Weights of a small transformer language model.
Size: 12 layers, 5 heads of 64, MLP 1920 GELU, vocabulary 32000, 40.2M parameters.
Architecture: LayerNorm before each block, rotary positions.
Training: a variant of Muon for these matrices, 10438 steps.
MLP neurons of a small language model. Each row is named by its layer, matrix (down: output weights) and neuron, and shows model dimensions 80-143. Each number is 128 + 32 x the weight over its row's rms, rounded and kept within 0 to 255.
After each neuron's rows, "raises" lists the tokens whose logits its output raises most directly, leaving later layers aside.

L4.down28 [144 138 109 108 139 172 125 143 152 152 130  94 165  94 166 133  80 139 133 171 125 120 182 113 165 120 105 167 121 113 193 107  97 195 133 147 211 103 167 133 130 127 100 127 176  95 104  67  76  93 171 122 152 128 174 104 106  98 126 174 129 131  90 138]
raises: "it", "if", "ify", "ita", "ist"

L6.down1260 [ 96 187 136 113 135 136  94 155  91 129 142 134 176 110  82  67 145 205 117 138 129  96  86 132 168  88 156 123 105 102 123 127 184 164 160 101 163 109 126 131  80 185 101  99  85 114 114 132 127 124 176 124 111 154 147 117 108 110 111 108 163 124 200 113]
raises: " called", " referred", " known", " titled", " described"

L6.down469 [124  59 126 141 139 183 143  71 114 124 133 163 119 104 132  81 119 136  48 153  94 122 111 132 116 123 104 128 131 139 119  98  84 147  74 120 133 147 127 106 147 110 144 124  46 123 162 178 108 153 162 148 147 184 172 141 131 108 135 111 130 128 135 109]
raises: " protests", " fire", " storm", " arrest", " disaster"

L6.down1340 [141 143 107 117  81  94 119  39 179  87 118 114 137 142  73 177 137 100 121  86 153 161 169 117 104 114 148 151  85 187 122  96 154 158  88 116 116  97 108 164 192 105 123  96 146 155  50  94 174 164 112  89 148 150 131 156 107 137  87 126 132 141 149  96]
raises: " Islam", " Qa", " Khan", " Ahmad", " Ahmed"

L6.down1020 [150 151  97 128 102 127 106 160 110 152 109 133 169 144 119 150  96 133 146 113 134 192 154 139 161  80 130 132 103 107  58 153  82 137 142  88 137 116 130 116 107 113  86 122  57 122 184 141 111 187 129  92 189  93 112 140 148 103 127 139  72 125 124 149]
raises: " week", " month", " year", " morning", " spring"

L2.down1738 [135 149 140  81  72  81 118 185 130 162 118  69 117 177 125 137 166 170 131 134 175 100 134  95 121 163 127  56 147 109 161 122 141 161 128  97 131  94 130  97 163  69 153 100 122  84 105 149 137 129 192  85  83 130 143  74 107 149 153 150 148  89 119 135]
raises: "ous", "iv", "not", "ologi", "us"

L6.down1652 [120  96 140 118 131  91 107  97 128 151 138 116 174 114  71 156 185 150 147 163 122 112 135 168 145 135 158  90 166 104 149 176 197  99 112 163 149 168 173 190  81  74 147 122  76 197 150 101 146 173  70 118 154 101 159 128  88  87  89 126 135  45 171 152]
raises: "ter", "tam", "ters", "book", "ting"

L4.down53 [100  93  87  58  78 167 141 125  97 173 157 118  83 135 120 163  96 134 137  82 109 126 146 157 114 135 152 130  89 169 147 126  58 110  80 157 187 110 137 166 131 120 161 135  91 167 125  72 127 158 118 104 135 156 182 128 105  77 133 131 134 106 122 130]
raises: "men", "well", "dis", "min", "di"

L2.down767 [122 117 190 102  93 162 109 143 113 121  68 192 107  94  94 177 138 129 171 166 166  85 142 127 170 148 133 104 124 148  92 111 140  68 147 139 135 237 152 140 136 118  91 111 129 135 137  91 116 153  98 107 147  92 156 146 161 125  78 154 138 170 146 109]
raises: "ker", "kers", "got", "ken", "kan"

L6.down1447 [114 107 171 153 159  83 155 152 148 107 133 136 170  88 130 108 131 112 162 110 148  78 117 186 103 150  97 132  63 157  51 109  81 103 165  73 131 159 113 117 131 144  40  56 166  74 147 106 121 135 108 156 120 135 176 151 107  81 144 111  94 146 175 128]
raises: "ating", "ability", "ación", "able", " creation"

L4.down120 [124  92 122  82 149 142 122 109  83  98 116 129 176 165 148 202  76 161 112 137 110 180 131 130 116 120 150 110 128 170 154 149 133 138 110 163  72 133 111 136  86 189  81 159 103 114 150 114 143 128 126  85 108 137 153  98 183 107 119 120 157 136 168 131]
raises: "ther", "nd", "matic", "nce", "mm"